config = dict(
    hidden_size=256,
    positions='learned',
    beta1=0.9,
    lr_head=0.00633,
    schedule='wsd',
    decay_fraction=1.0,
    max_seq_len=1024,
    train_tokens=407300000,
    dataset='wikipedia_en',
)
MLP neurons of a small language model. Each row is named by its layer, matrix (down: output weights) and neuron, and shows model dimensions 128-255. Each number is 128 + 24 x the weight over its row's rms, rounded and kept within 0 to 255. Numbers have three digits each.
A block is one neuron, or neurons of one layer that tend to fire together. Before each block is what it responds to, as a language model described it from the Wikipedia text at the highest values.

Description: Post-noun prepositions
L4.down423:102153173083139100115105110142089135128139126170137140121120145122102116122129131123150157109114129146139163103140105167112081134078112162143121136116130165165115123134133150151144112115075103117117141120140101117146125126116155165102122138146153147100138174133127125103072142143199116101168149144141114116121141129143133120078145134090126091092102105139152154159059131113126119135126

Description: Name-completing word pieces
L7.down33:153135123106127126122093124156119146124150135120089152119132154097150164109128174061125122146124127098129126136151118116083160151133099120083136115141092135075123144158083143115102142127132134113116164151124106094129133125132113131124117132140108067138084158107156146131152149125123075105130129152118142142104159089141131109164122137151114140120122147108158095111118152164178109158169
L7.down85:123142140112119154141124106160114115084131161156161138124095146145094146117137092114104094092184107103110149172109109141176093200154115118104101167138137111118111148139129110162120143161138110098130140126108123112137113150077125080129097092097124085118139139151105133110140124131120171130073079115142210092131153141125100174127119134127108169108102146133150105121195109111096084079144
L7.down349:134104108127131153104119137131139151166121128118104136149156122166150123136141139145131129122120108108123133120138096182133103123130162131176155135125109104112144125137151129095129126168131153143133125132130125127088141113134134130161151153146126096171107161167105101094160138099102158085126116095130128136175109126120167076107147139151086124126094186119147066150103172117132125171123
L7.down446:148152128155146132116138116148145148102144123132129115116130138090153100145138175087129119113136101101128129138121111165119108145118071171145117111140093099113139116146153167176129082147098135148161126162182116139155074111145105140127118135120129092134088146155122134152149154158087106164157147132157130157138162104107158129141132122104129122093125104180132145162105121111145109115146
L7.down592:132135085128185168113173108158137126161125096073101133112088120115088090122124166107107138131128113109134127124133136153094111110151110122112171123126154141131120162111105091131117126141094108143121162125142144107144128136098161135119121137117094139147090144123122139129104179133072155096117138110175202101078142163149134140150101125084127132140145091160159095129088098131134126136073
L7.down611:134124118124128120111117172162148122138143140117092148105114158179127129152196124142159108128143120106111097193115145111133176160141161099172149090106069099110093109142128095113077113129143142163133137096111154123135124155130116130169103098109162134161132122118097106139132168147123124130136186064110151099161106132128102143111135083097122060145128117123105145130103151123140138137136
L7.down769:153104128136144119124143092157100147136116166109052129098094130127100158128150112110128109123159142080124118140161157123123098138099112107129172131137147145165096126127125155123092123090108117128086160087120128163122103134112135118131141095120122159145137132145126128158130157099115172119093128110087123114132133139132221148129117114118158163131118116095126124102108112095146170135108
L7.down996:170154128096115115147111141129156138122155101137169149124123117102135122116140114112102142091115158133187151146122094116119116147106167148125113100137149148131135121163122112121148146133105148126119139150097166133149147155134123190100149144159137127109102101168162154132139163098102140117143119130093133151154092128125132088148134168174076108154151102105146114100083154128150134120133

Description: Romance proper-name pieces
L4.down111:112093112149168086165123106178098123161117148165104136116079136121129145113135137129121152149157109143121146117108138165099105122127143135120118141135143111120104112150140135168127118165142152082088163149139126131141128079152146130132140123137102122178100141157132130091151068104188137120118130166173112114108131141102107141127147123095096126166124123155073138133099111180104149116144

Description: Coordinating conjunctions
L3.down35:087151104115140092124123103111111180091158135129144134126137139112091147139136135144165116143113082160139114146100105103145122102081117113142095119145142149102117150128103186143134137153147135190128161121125136114123102129128130130164135135184133159136163125112147101064174122121100138120094117153113150127167125115187129108115110105110117165127102160105147135135146125101133103101103
L3.down107:175138127098118131149109120108141121136165095133142129114099136201152108140098117076107139097131112127167123094108155188124146157125175121134134128142150098101104121162143136129082118125105111122087105106145072163138109119147152119121120122174122148134096116121158105184152124080103146128113129102118165121139151155160110139147115094121151120164125121118108124115193136139137120122116
L3.down371:087092129164144103133127106145156111094139139086112133101110144096092152193092138166141141162125081125110121133133161144157132093106123137112102130124121145092140136121149135146106136131135147129126114130120104149158138154126145102159124124110166095165108111121152103185137086132126146119102117120130144119128105109141137155151191110124132132122106073154111142116145144120158112115126
L3.down455:152159158135165104145119160094152147119116124121138131135153143120153159108135112161159124137139140126182103143132121150110109128136118155146131140118149124128136126122133076167114168138088143122121092139142104151152117118150111121107116140160147147130120112136155153161146130136136145110136148096097149144097108142166150172141122167118154124071102115159133083129143108059113135124157
L3.down478:126151135140158069138107147120132161103099130156102105156093118136083139146178116119129114136144121147129115152133113166108138108140166106123111119124089106110135095139091103133173139094130104152143127136092189132125111102127113114133165137133116119138146174136146115084151136095178152088109115107110159142139084103115132107136130119089113101105125110147118161119098113127140104156115
L3.down758:102129104087113138134180131115120176085156098120130124155108100097111138149098081139096147172125131140119130112108126098181166117128143134112150129112079102173115143104094149165131149133130130128108119135127140111112130115110101128165142135115099159117170133112155117170124115131161104156103132119160119144152179174142157151164083154142128127115148108164115115126099134088126104159148
L3.down970:090137128147107116117118103156109120125111110091127107110138157126084127102064094171128091095134128135112149144114102085148078125152149131142104139153135113142150134143160128121120136155165112123139085143135141123133124175120081127134113144112127133130161122170171137078090157161130134096110111121115133145131138114153109097112130096125120122108092179120103105157155136166147098121134
L3.down1222:149138154148098091118162177109116153184141120158167091140139137168167102122144063121139146144138138129151129145124172116142124107119110123124141140157157110164118118136107126137137110126093090133164135143152130124130172175100065124126123099094148089121122088118103095155133110107158126094142107145089149103141144112141165129132140158131141148125140169095158130158136128101130146122160

Description: Title "of" and markup
L7.down135:105129130129145178114150141076110134134107119157108128155095217130086131133126098145092111100120165100138099125135101123151128140133115132110140166128130110126113114138101141103169095128101106112131105129154106171109163097118122152148142129125136112163133140139112165120111127121117140169109092135150186121134100152119147146149118153127153150111112104120159120156111135122097116125128
L7.down371:078132113153149161136127105108186105165124168128095080131126084087154159122137107145159130134140139148133100123118178157100085107125107120113118128168121142148160074096162127130128138112110140172130139097156120157163139123104106128131182139142175118138118166128146147126147178090094132149124163137148163141131149142085137122092119107105120119083131100116142157127127136068066123142158
L7.down593:145077128155145136138110079115146113159171081097105109143144152107153101107152110141168119121124140121116131118080134254120142102143103092163099162090098150150163122121118110104152128134131134094131081095115132097154138114132113108132091110137130118149102122118143161139173154144098112112138154130146094132142130085101130124141110124118108087118063124128132149171130107123151094137160
L7.down921:142099097142142135140098077128156139143130129179121147117142150161114114119128184125124146129123132136122127147125181101147152102086124097114109165143143115134158129148158146147149110189148166119176141144133141115130138127132141071116152076138119135114120120106135129107168149134145100117097151175132141147133174190142083108102149125127097087128091148108213102078136098100138128121110
L7.down944:108163104104124147115108123133113147136144150108093115122104147135118157158127142097151114123133115115140098123136126157162109146117150126152089145109111152165117158134127114148104126090118181101163122107124163164114122111149130120128093162137118166116091125105131130164130118114103130113115115138162127130128095091148108169140108111173136095173126120106152132101133110117157147156123
L7.down1059:133155110116107173137149100107145093150142137127129133130128110142115137148101170157087142111103114168115137074095101132147171130157103102121096081126170152117101118135099100128105121093153112173117121133094133160134128126103115150103146152087145184140128137068138115115196115097116099112113138090130146130114104087084129105126159116078128132148111118158121161130121118113142117132073
L7.down1192:129136149137100099084173124128087137096131131146124134070140077152115090120165156116160136133116120186126144147119130072156111154129113160087111160113144119153148152113128127117110137151105131121134153134135117138095110165130158133105119130084159158141131150148114118091119147129104107186142154113116142098103114127098142165078122160117128162116154122110121121121077112128169164136171
L7.down1193:140109172070155111096090135090100173186099143130028121119145129144140128158137125113106110084137115157160124108123136149133143109140095122125090150103118159142121153102145149090124152152138139133166117138129142149125118141147114106118152117132174126172103142104157163115093102134143117111118171133166121080109135127100137091136115121164139105144143102075167132107089092137120135111094

Description: Wiki section heading boundaries
L3.down1:105135087113111143100135127133118109149160126104087096122121119144131097163093098131115130112140078119136138134112107125161119164126123153144119114130124166151085101151171137179156112103130114145170118101135177115112101130088111095126111110121149077116144153151105106115113113122158105098134108167139111088144153089070135114109075135127076113157135092177120143125121140156137140164114
L3.down24:120134127149135120110121125158145106094086140118147110132122120086140093095155168134081081091148106127106113132096134094115169109114118134144142147128145126141067170093130137165149129161138106156123110114170126113128129159181102130102165154143124155112108118101092078124124149152105107155144099114147132131081145114105147115148135140114128091129133122188135075108133146149081139117173
L3.down686:141114145137092115087130154144127100105133143115181092151123141108136136137097137099119083109131133111170119133128094115105140115137156121152134162192143083108116123127138128174134144139107113145119094068142149132131086170139149098098131116127148151143099158142140113149117100102119109129098126110171131120123120162155124097089129148114115155177160138161136130161144122137081120120126
L3.down860:121140123125133134160087087154081143139132153158126091126100107115125137173114124153106134120132190163091164147130131122100113138129118118091118153114130081124175100091152128094144138125125145056137128129136125053136122119136109109132138138154143149125136106141117161120087121141129108179100106157149138119116112138098118107149152122154094186114129166141099171173106120117097111147144
L3.down1039:158109136089125123097087121161201122090138115094115112120123150129115113098095141137160127136098139137135124108138127124083140104125157133099186096127167142157057114094165101154156122145117144090135132091117139143101177156163118137083095139112086112138127128142125135110112124112163131082150088109157117118152141160136133127111088117133122104138139106095173120136101130091158122131109
L3.down1078:105152101085124151138112085101126121129116133157125138111150105138144150100122127128166102132098109106137168095121129145101093140137136076163154128166160125108166142113138149121127095179123163119161109168123122183188121141120086170110097133121129139107154101135121144152121139131101110108168149137120121116117129109127123113110123152145118084102083158141077128112138142130143094111093
L3.down1106:154149131113148140096123147144101112118138111104079121112167119105156163137115126105131145147163140144160096109130167126166130120104134123111123125136106149122115120165133137172150103114129113109150111132125168097092104131176102112121153147132101113132130119059150092151100119129145133100143157122141106112111133112166140150131131129111159123128125106159080090095119152142105126141072
L3.down1269:127160154144183150144172142132146118150135128135181096157101145132147103103105134150126103179140113108111170130100178142102146111130121114119148134124139153152147106109116090155091097119130125113137120135133149105125092152114135135106136122130120123160055087159135145106078141099139148152115126120152146099115146137128134127127143124162173142130112100107136105151142123115116181088109

Description: Coordinating conjunctions in lists
L4.down882:102164116139169111164125112131118169098152103118156131130112099139059144131123093114152103148142149136127095099173087184118127057114148125114116134111130136104156117119083110176115143157113141149144154168162132093138106094108122118131170152139150150165119110120124134094103121183109134128138092109133132149125155134120129169094141164161105095181114124092134114121075120142134158162102

Description: Possessive determiners
L3.down352:134135120090146151170181135138130139164098147120148120100168161106124142093168172128105102138150096140119131067131106130131150126161120142140107137127111138132116085161123140120121153125115132106110115136136134143158106096146084121143158116136135107093146119111150099170147149090109141134100108113159129139144133122135125141120151090111144154120095108115143158161144156120132134134132
L3.down421:117116140147115135115090113128145070145108116143139117104147145124172141119118126140075116137162183158092166129140112148105121108142143108131132136101108134117130153104069128141114073147122175087157119154159115143153144137106111099089125108141113096138101097091097131118131090142104173051108125113152143139104131112139158102131140104155125148161103119131119174135133138119149142153136
L3.down583:136171112131184109133125128094126137152066135082108117090131141147109129181121114178113158125121074123122128142103130161125114113122137084157120092152110113128150119155102114133122147133163091141142096147131136162137165126102113170076141139111131135165135129109129173139098153121103089092120115117117130118134116106138142102165149162150138095130143160135148138124177124140128103124133
L3.down631:148102125121120138157112167128132135134103130166165140122109104115136123115141117093107162075086165142116156140139187129117121121082124132101101126120145072158155139139114115156110110147104136134132117090119116145089115139157107065147204096150111171139154116129121146149095130141105123111106103114144116138149116135140108148153100090170099091151120125066134168123132116115134127118129
L3.down895:161154109135126122129071132161162174111124125133141134133145164113097159109133090125125125120181119159127101130062126098138157146167164159118105128105110097068135123140154108111072159127143165132143109127167169131108123150100162131144096157122146109115110130107124125132099130062135117077157119120132114126122118162163132117160092128139138137155154178105140088148111184138175133164116
L3.down993:057098124127128121140140107134099125129106161150101095151113141149137144152156113162102139121106145160104109099106145201134130129087161151115060138134125122100127177094095112133151168146145137107112124143080142101172133135141146108119123129117138143100142123148157093105141108135084147075170148117143113090150126123178132070157101087114102123134109114140141128106109127111129140132153
L3.down1015:105114124132126140097163150122136170144136137102135102133147169106122130169174175107097133105133132126152141154106148144114119107095156129093155116131135094141125115151149123116120105118121141114103100155120179156138140159117102136148163125141148124111133143099125150148113099083146167124103129132163132134107124128177162116072097113138085155123153147135126170135133160126102112153088
L3.down1023:108136101088139059167098139102156124103076134116090132152150141153083132121134115124124150122135141143113066112163154110100121108098100155133107153139157127112141065116115116109103100157120102114173110130119144134150140148139124102112121172142159067104106130178140144176149131145121100137207126124081094185143135131135097124176085092165123110132155131143117082127133110123134165098128

Description: Coordinating conjunctions after phrases
L7.down181:122089138162111122108169134137104121125132127128124137145134118139112139141143141141165136118096121142130168120117114197176105106139130133139134150177115141160173119152088146141153083116112119099095110130119128138117124088111135104102108095134120130089145168154132114171126133146110135133084151117128120145135109046131139125102131105116116149122185101089122143086133084095097127108119
L7.down282:117123108125126129108111158126083099173169110094131172112125120100116143097106092126115138125135137127109119081137116193119104153129113108128059113129111096118078098168098139101146155161142201146075127149130123146076142136133150140106140092151105146152142097126144143115127168129108129149149159117131123111122157101119146117144130128116163116169171124117106156160140115092167138116114
L7.down326:126104122139118082155124160121158122099157090127141123088113143093155118152110123115078107116141164107110152132134101197148132141157157127150110094143129155138157130115107152123159122093102129138069100127144092085132131126121139137148098104126080138120076097178092151182162112142082143147098102106143135090086123143113198140124129166120152177160121111110115080109143142130127087129135
L7.down402:089112152119124076132131107132152118147121128125106121148105122149100156149111145107104148137115120105103131090112169161063087135161102093079120167128126189130120140126131154163149100097145122138090133141097097138146122087103148148139119124131124098188147107138128135130127152155112124127160115144164129100096086117129122134130136111094096156154144115149120131116132149102138139162099
L7.down581:115143191123099136124136143151111125160132158112093109104114139153165133116130134132145155142087166131144076154153117213140100111154145117144140108103107132151167150169105177084086112092115140135125099141140111128129128103098102116138129125073121114143106147128134108127122130124144166137086163129107143101130153172168126139104156125110134079148140148129080126077118134142134121148158
L7.down712:121143139099091137124126125070133124125114194152111122090133122157132139135128093123136149168134108170105137080113120171163125166158108123164100150117130119164106115147147131107170127137116110123136172141144126116139127110163145139099147126102093159115111136112115112130140123143132158159121090142131129104127136047161116101175143146130149108132154150112152128115078147142133106141116
L7.down1001:099114144132120141119133112103091152118111163137172131115108150123120161148136093155146104093114157128090162128153174125094179105066132143130136136113138164163111123133128140198096132140120124094109138144100063162135149151152106156134147136094130133142135104153115154147095134138149134125143072148131138136143127153114125108121125125156121134118153121137132107113117122131113101113115
L7.down1162:150107111155115088102083133126159126184159138145133156138143106127143126120132124154126122156113155091111152113104168163128163148101131137140123184135125129111094136135111103138145122106145099117125167095156123123121119167101169123160146100089103135084089127124109135121127135118161106128153115119089116127133164140115093138118150102062136122111167114126161099092146100113120128158129

Description: Hyphen after number words
L7.down339:126115142104128099147085113118150148112099107131157169180165156167125118144136088145169096121146145131137105171105131106168137108150137138100147159146140093128167124112121127142122103139127119117150160112137091173133104136102114102124134108158140143107140163130131133137120147108124070085139147154137110117128179042117094134098120077107119139109106158090146109108115130136099113111156
L7.down362:131151128124106146112163148109146087099118106142097156133132118170123128145104166136133125116150133137090129165174108102137126159141112105102061123128162101142123140131106087138134112133130182105117151166109128152156123129090133150151140142140136144128122135118132116087170143151147074093122122133143159116127148162096070092126124118122147122125071129130114133104161134161118148089127
L7.down432:123164103074113058100116143125126123135152127136129132113133152147174146143091184136107136154086127138134166104099107094112138109132163151134112135131150124115128148170109106115079134149136134135121109151116129187138159111087115143127087145104148147144119113137149156083121078143109150136119139138123153175139103203129111127123144134154122108123148099121111147101143134109106136135139
L7.down444:098124180151190132097150112134069096152108137128150115081132115171156126135135093180111094091134108170150185084067128108168140184114109128166118139131136129126127161107156141139121131169138130120105084190116125135114169163148134109149088148143132165130100120089168166120164145139152139147139133127134146103130144143131105106136109105142152131108123141135127133131141120154133109118165
L7.down456:133152106112101107148088109160129127128130148110184127139141108136164155176087113108144079161147152136147152162109159161131117092131114128123132097109150114097140112123103135096126120159108101146150129115122134106137171135142109108135132134132147110096126124113149076135077101076157111141160139158108164150140139143141111119128117114152134119123113146113102112149140146121108108118149
L7.down904:186106108171140128126117136123116118157154145160151108154145142129166081102138103159138134137128125103092151076109124192138139165127112165116123126106117116131116158121143153126156186135100148146110098124103096104168133109094144111120165141132106137117154125114107140144114111122122145100094116126147078109123101171118129101103099122164146102159126113111157123166114108165102108137109
L7.down918:154133129109129114106120092135149117096148153078116136131137141128135146127104109124112105119114104175118135132075129129134100126175118102131109127124154114132148160070106158119129128173154127163172107153145151149199158143110118140089124091119158126149134127118143089120130132156108085112158127089140143132105131127115118125104167159164057162152125138112121115162122118145159124077078
L7.down1076:139158132169131115119156124079141129084128178144128126116125128110102138106162113119111135165119136168115139137134188117166111167109107085143140143124145093106117090135111126116118137154151116142132118135129154115137144119120137113115104108126124137127130105150172129126116148114111077128162123122161139166142148099133139121172127137088164079137121188135150093125135158092163104129119

Description: Wiki section markup delimiters
L3.down238:153129142120096105144118111116097128143091141084130109153141105123157091164152165118154107145122140105118126124135076146141129146152100196127124140155170143113169093160133141131131079125145175117092125133154166096098122118145098142145109118143134099092125112136155123126135129122162127129135120133125119171131119172123129118121122124107091180153120114119127122073112080082150132163125
L3.down307:102136162183128122107139134111118137151128124143089104124149132115104121119144138158122109118158116124081085138097165138093101117145139141139146150152131161114152132094158113125164165153098104179121126147128151113154191117151141090059109173107105165137145123175116154118166053143127113109132101167083124141102135086161126126148107079126156105161164113192141143121189125080124115090104
L3.down379:135151126119140110127158141108114141136177141128142145138151092105125088135107117115147101134123144084125125085130111106092190061160155095140150113144166111125138183164149118102138081122149119095072104129106167126135110170160104143107140126154141134117114164107108130128128091102130109140168156157115159100172152134087090084111131107134109142127141179130122155137110123152095131060092
L3.down389:147105100125155160135167163137131107082143096126132147146147138179138158114150166139119090135109144137093187146067164155140105162140131131121165142118173126147098162151129148151120126132150088117155147098147139138168122154136136125143157133083153154071091136151097157144105125116130123130099148117121143132171112123139131153151097105092186139129133075141140109138148177135117143099119
L3.down623:132147156106133159155148122122150139144099152130106122143127144130139064151098095131181129118107114118126152098127123101118109137135135119124144091140143145142156114154102083100138103089130130108151113117132123117135081130079158140122071172125159144081134148193129136105128111117108116125112123083140104089112161081131122132114124106142134166142115116143158072093156101085110129086139
L3.down915:153104178172157155110138134110119090141159122157186138109114128110119154147118138136109119103104118118104144111114105126112120161098094131091119092097166115135144146092115117115129149142139123127100171105133110124127130112131161123154133158109143106118104144176127143126106108110173139117097125142170150164120122134142093131153145113104138139107128084143131113138126144104107170145186
L3.down996:106144069123140153173152111120063174116132140130150147144141123108094141126110121138117128154111148142084105122130103086151109119066161130128122146112114114126151106128112142147134129123127113160143102102118151114161130173124072130141089170112079128130129119123099155138124116119136097114126112105132103140133155138142151089088132114106104152115126160133107110126159063158127102130108
L3.down1231:109125124120073096153122142162098114117109131103167141087131126117149181097097147157170159174178107124154156103102151122060145111140136152133086097184127127162132163140124120105126120124111110132135125085125174123116138129129148122126107144135119142151122136062145122094132097169140129124124106150127163147114146168134091112121134115120142113106116106112132173160167118107146105109156

Description: Word-initial fragments at breaks
L4.down1131:089204170114126116135129122147131161123129116121116122156102128121122100139104149088120131137121133147103123152129108102134107141137117086176091104132122104147127101150100138135127118121136147137113107137121154107129170152155156109121100114098103128143131150125114120142102092123130112104097135137156145129127130192155105112137092147111129145182131126142115151159079120127124151132124

Description: Determiner after career verbs
L7.down470:148111070144132154116113076119072127141123089149099116127163172136094099128130120089145143138068132108161106116118160119113150127113085134125161161103149143106190149121147166120134135152112140100125126128121138140114146113094085113155142151106132104124112118108129150143152111131129103094124102129143129134142127113157143124131128089152138113097134151103130102105103136126113106157174
L7.down846:148077100147123139071132098118114125143122145150140116128108129128148138117147108115130135134157126143132142143138166098119108099144146090110141117109119114126146149158135165128095128124094155178135113131111136168171127109149152122131130102113148099146117149088148135118143122158117105154092097144147113142117148164132115135092164143138077131119082112148098113149098087105100134117117
L7.down945:151114154070160146108118103121125137095144145150106128148148117157114121140099148115133142128146136166094143095134135135151142184140109136143113124145155122085127067141120143160139110123135136103136150116163117093143145121159150142129124124138107081101148136124153092162143168118127108130148084116143106134111124085117102082108157161182129135146111112099132116095111127169151137142116
L7.down949:119122122153172135122158123150128120153103139124122171147101109129133083175115129146128168096120116103139188149156140109107144140104143095105117120155165143154107107130119128134101138087102115143078141162190163113089164168121155148076140102123144135160110119113130145143171125095104152087167131131149089116110156104093138139150121140105107108139109085152154117107130120116132205145117
L7.down991:102130133132137117114111160129130120148108131127084089117134125154113130107129122112141138146124093116149137121132146111121133114100162125135100111156146130134119104131105149117122083104150128186105180136156129141112155160139096155112128141123200086112144100137141088141118133172138148109156174100098106158166129137127101126168137105128174152190112135115155129100156115141148082113122
L7.down1003:144124122142132122170169162142111083170110150132143122147122156160163134126107132198146120103122122119143124139116153130136109109102076125157118073129130105126098126102105131091177105114161156083121137166098098097114114140135120092152182099108128158139138123116153151134140125118099123107098175139135122164139168125119122147108089105139162128130113129129198129107139135130095138116085
L7.down1014:117120151127085154165145129164119123098152146161134125161103111120128138152123126141117134089098097120136111104137116183155113131083142121140121120136152107130152178126161158146195124143133129150112101176123174108143119128147111164135119106129119112108118111150195154105103115148105122127118117150098163136099116120137121088137082145175125151120150136134123155137137149111127183149115
L7.down1264:119186100100122169172113121188105095133118141118129135119154122140083099132073137142134147164115078115144127105120162140163094094114161114127130117120121151102144129158094131127108145136131152089075106096090114157150130135119109142138130146162106133120152143157125134133150125094149146120138123125087139141117097152132141134143133120068153111163123103104076138111133142180098192100090

Description: Section break tokens
L4.down848:135145120192122170147147147184086133136144115102134139135122114119108119110068156090178122119134118207159107121155111083153134111131106114144134132121127127054115112174150159135114135098086157131162114132141127111139111086117113105091148134108101090152150110132162162109116125172147152103090117163139175141121097153126087136134120130117158161134156107130129132111118141097119111147142